From a checkpoint of a small transformer trained on Wikipedia: 10 layers, RMSNorm before each block.
MLP neurons of a small language model. Each row is named by its layer, matrix (gate and up: input weights; down: output weights) and neuron, and shows model dimensions 0-127. Each number is 128 + 24 x the weight over its row's rms, rounded and kept within 0 to 255. Numbers have three digits each. A neuron's up and down rows have the sign that makes its largest values positive.
After each neuron's rows, "fires after" lists the tokens most often just before its 100 highest values on Wikipedia text that the model never trained on; "fires before" lists the tokens most often just after its 100 highest values on Wikipedia text that the model never trained on. A number after a token or word is its count.

L2.gate177:120141129117156109163115142139152113106109082128090092111161147147159125150140138146130108078123146111164144152105118130112160065148132132113126144151115124141156138125106127151139096137143115110097136130098090124121140141109125087113187114183192181101134128137084122099141139141110132114143125121120097095127148126110143128120118182119150166154132104163131095093087164126127155138106
L2.up177:150097125098107133138102122115132143143155149138126074135119172153107146097122159154150168151095140091181114185075148105139116112110153133064112159150089124080117122092071151150134119142114098137117143123138093143136144149136183089146172097135150129134112077129131152140157141133083113132147126129113124108144126113114127135076122121114121135134156122099114112117101102130134104163164
L2.down177:117158149157130102154121105116153115076120093120098125140139107120129120132157100139121089118141090124116165095145119140094156059168120120117142100120128140145140117127119103154108107143132125101128139163083070115097115120098081081116129175165158150103176164129100105126127146161146138147079135094104110117097122122127106156194139154141125192120123140142158108123135139118149152098101
fires after: "\n" 100
fires before: "==" 26, "The" 12, "===" 10, "In" 9, "On" 5, "S" 5

L2.gate110:147104155096181133164132076146101116147117150117134159124108118117092118142132193141119145133136113139118171128136110140147160130103111131122141183138126103111173185102115191110112078121085144120100138137092126111142123095134133128104096112114156151126125099093092117089114124122113100089108137134153128091183082153107123169116135100146105129134103133082114138125079092150105142149128
L2.up110:132117114124160163143160135066118144079150148139158096127136130128127091121152110140145124158118118147119130154143145141115119117115105147144127164091159114161148079129144138125113120126150157109122125067107155097101129120139143100133175145154175165119142156106111155119138120134140135134095104161116143078137124143113110155074164095144063146107124121146129151150162149143126190137181
L2.down110:168140119112138156101085098126069129118095133112121132128109104130133127115123121195117203129066121121143179101122101152091136114170120157127136145126104140134184131117114115107134141128113154125104183131098106082138128087143111147094111150169166159131126117086120152137146102126139139159119104120133161120138138116108114163106152105159152137102166115136102086128055135122110166144138
fires after: "." 70, " Acc" 6, " resp" 5
fires before: " |" 30, " m" 16, "%" 10, " to" 7, "se" 5

L2.gate356:142160174155090123138109122159164119134121106117151149107153106102186124134128082151129129133139110116144145126131068140175114153164173150128142097148122091134139132105152146105131138192110109113145151110137124125146122131112133106148134113151090171135133144104145145118104110149194126134150168146065122099129115111136117132109110099157103129142138125113187127152102129110155169139134
L2.up356:148123120173126152148163117130132096129104087095092126097118096130108108110178150117111085134156160113128118153113189112119158137130129113161147093154112152083164167127136117121148154074111145089191147139101145154139109131133130183106092086097134114115157122131131159129108117124101165107119161161111130167139109122121109152144126159136124145114165116078170128146098138124094115160127
L2.down356:156082150120098159114137146164139134116139193108134125141137155118112146115147129140143091146124159118143141139161154124132151135122111091176115136092090104123125159160093098132136132069132130111099159162101118102103175137117098141146148098119111149101153113128118153143125121166128132146109078161143115112129152175154138176119102126136125121139116135113121134091143100095130088098126
fires after: "|" 72, " Gold" 13
fires before: " |" 43, " –" 19, "." 18

L2.gate375:115094154144166092109125139115141136127110101139114105116131121140096086117132120163105165145100115127124131131159099132121162152102126127164107118124104143119135119116114136118121090069135129136130136113075098082084200120142163103132121134149111107086120048107119108135165150089126121163119107093166141156086112146090117163094116115143112132129084151105098115095132131134123138132163
L2.up375:135109129121089147141122096097158123089093158138135115113068098101086105082172108087118136129146092147161153102134124125128169158109148142089114114161080089135119155151135116139146066112120160155101147076133129086121127079128129091106104110108115185120116154155150113093173125132134089114159122120108110164091104091126110143122173133134123109125133118141171162134110115109111148152113
L2.down375:115126111137150107117128133106119098123114121109063119140153131130108185094136144159108140139113135129095128134134090138131135101123136156107120108119137108118129164118083166081095103104151104109163149103125073131130097135124152136109170150126111111099158154128165141154156139055146105160126070108171116105106108134079126112107099131162135131131135158159095155129157137168148096125134
fires after: " (" 19, "–" 14, " 3" 9, " 7" 4, " 4" 4, "4" 4
fires before: " |" 25, "," 12, "5" 7, "1" 7, "2" 6, "9" 5

L2.gate227:163134106125112156155120106133112102142115102127142114104121172104156151140141116092095139164104166106138153142109163097142097160171159096141098129131131112080162127141166138148107120133115122086173136106099136135117150145111106181112100147112111121080135117132153141147136123138144133130086141129132125184149151123164156110062088135142116141082106095155112150141113168119117132136170
L2.up227:145110074132151129139075091108144152119131122104120132105096127131113110135094139131141092136101141127157118192162109123117106134103116119121135153136091127165127138156127096114127143127136108166120084098132144089122162148113121095127136132110148091165142152132091084134111131178106157112128113068130090130155138150136059102155140159083119147116137113160139125153154145087120111174089
L2.down227:125125097151176137098114144111100126186127144115100158122095130144141095084104142110184136118149115110107105111145158171137125131097110138074165132143105135071185172082132127166122126137137147158176164120130100091159121120147120137142128120100122150101096107138131091070117117093147104148147128117135146144148110124095127096107123132148138123152158141112082123113115140148155091147159
fires after: " =" 52, "itz" 6, " pre" 5, " larg" 5, " small" 4
fires before: "\n" 56, "land" 6

L4.gate361:119127134139149135124112145125131132131148139112120111064124131130153131075165110110082108131110173099132152105146074108149094109100131102117162141160100098170171147127084100109121129090114150101114173115154138119152156111132130133125151125157143149132118086067116144096152098113155123111144119149145138097124133142121131188133108168125115146166121149132112115112106117105121136174167
L4.up361:077196119086152080094183112166146145116145116138122105162119132114102118122069124132147107099136131069114082118120112144148117137120140113135164142146103119128108100137115117140160134100167095108120107090125160160121125128136122157151129145122149133157142144101108181126132109121102129168117138128134125155119140165171143127126151150158187117149096115124170100113128107123136160155177
L4.down361:104163083134127132091148131113149167117140064127142109114126114115102080089106126174136115153140132105113109148095110131131117100110114155142139153140130128109129177101147166157111158117110119115131136061105162142193120157104134129155100121152178130142143146143115149148131152135125129163108146132184117101132147117172140134128160104108112100119125110150108116167081102163078137132102
fires after: "." 83
fires before: "%" 24, " |" 22, " (" 18, "4" 4, "5" 4

L2.gate194:164139143136145135112127129116159104157166107118111150092142147157157144146118151085116137109113130099118152093121141099115101160154146114115109140169133134139101141135117159134132151145122114145108182136154115114122090119087126156152104131117154166127078152171116109094125161165140153120164129118148118120121151174154117129132085128113143119110109181097126119085159150150083126121106
L2.up194:102132133125135138130153151141127140147133135117143086110098148086126079126086126156132076134113113129117093110109161140147091130134132110120144096127120099149092186111158103096111096110161137151114110071093174103137160110162112134096080179131118143112154161146123160152118098113126169118118136124081091174126129142116100089119140084143126121140150092154114082101146123118117131159146
L2.down194:186173125181130101106114139121151095145150150133133153089130137159146136139122147071122111108150132103138140082119122124124106179144161100157094134161090091054134124118100161141122168108116119157151179110149133152107124114106133157146101162122162141132083116150120115088129117126103149143164131124115096107136148197144109135121093151119135104103086122119135131104173168120112131120140
fires after: " =" 55, ")" 6, "\n" 5
fires before: "\n" 95

L2.gate104:120147101154108119143157132118160140120082137113110152133138133100121110154137161131129094144141110150146136111158138143111101117162152137102137121141108130178141168132135152087131174125127135124135145093099133162201124184139094098115139097107142138144128155142103108103150114120173177070105121195148080123102114149147140129107154110139124102119131136141173133132101146159120113126099
L2.up104:113130112144123086104174137119201141142109129153125092102098146110124138133143115128137147155111153150123102094153120151096114136104150091090143153102101147148133148095107170100116115119093107124098140078122113169101166121131094110110163119166126110118117134085137096106154153096138180130105175143127116186121127156164145148120155112153104116119117124142133095151104092119154117153138
L2.down104:127130114152117139142139113140104081097100111113115125125148129138097109138141142121118103119137175128116147099139113137122132130169178167157125149145118120123145118099146170143086154124108156112122135108099076106146100158116094093142155145097129097146128132094116124149178159070117084109177163120167125108124159164137114160115120119134151104098146108100147141125106083092123121098106
fires after: "-" 33, "|" 21, "200" 8, " 196" 7, " 194" 6, "199" 4
fires before: " |" 20, ":" 13, "–" 13, ")" 6

L2.gate192:141118095123175114143130116150100185135134123169173103153139132163114130110137110147132116094071111098136124120150101162140149093091099098136146170132169122166147119115142135090159124116123146116102110140104143083130110136129145162128145135100141136129115073109118128177132146096151064127078134160127134062187124115111123128159148154163115104156079139118101131109136136149116148160108
L2.up192:123142100114147161113111127064122133070136187134153112139132125093126138130090172113122132115108095136102134128117125102150145093102134128106143128138134139160153113103137108112134136132134162131115134145148114135117145130132156143127162099148181127127141118160130153145104164137115129133152116146111155080142105142053160120117160139147137122079108187183104119125116151126094109129194
L2.down192:128069094160111144147109129168101124169128147132126124140136155138113077136121153133135151099096106136168113127094111116129146130120128123136127163150095072078170174122159132104140130086140135070122132155154156108128115105138088123113135155120160115114133116115105138147100058101113133145097111146101134100120138095114186151143105115183108129154150143076105124125134157164124162146095
fires after: "." 94
fires before: " |" 27, " m" 17, "%" 14, ")" 7

L4.gate348:124090132150106144158111119122122081135095106110073125151112164121107148122157100133130150159134141143133151116117148120158146177132156099096132154138135099150180100146100106097118158172119136114125118104145109150123088114160127128149163166169139135103152135106117172130128165143105135121128160128126144079139103175104140141123070126131132102119136137149128099159071156127107124114116
L4.up348:142118128137112137118116156101150107097140130150126097131105146158164188143147122100153149110148134125133182111140161142139135095119134102128129136106128101119089125149155168142128142108133142126128113132113173104141105136104126128129132118119117085145115138180147136103118181113131112184131126095085078098132188153145163117091111102139105108143155090148118138120107124168121138094176
L4.down348:109134138133113102184085080128154152155113098135144133119180087114113080150134111154139140169147103113146103147115158175108111127146149191110142130112126137113127105131117147116149121120136100120125143128117154172155132136099132131139133123160130170125126176129102089139103130102123091089118135123145139132142142166121091131146162096112142109146105094151141086134117074110160120127167
fires after: " 18" 29, " 19" 15, "st" 13, "19" 7, " 17" 7, "18" 5
fires before: "," 17, "." 11, "ine" 10, "–" 8, ")" 6, " |" 6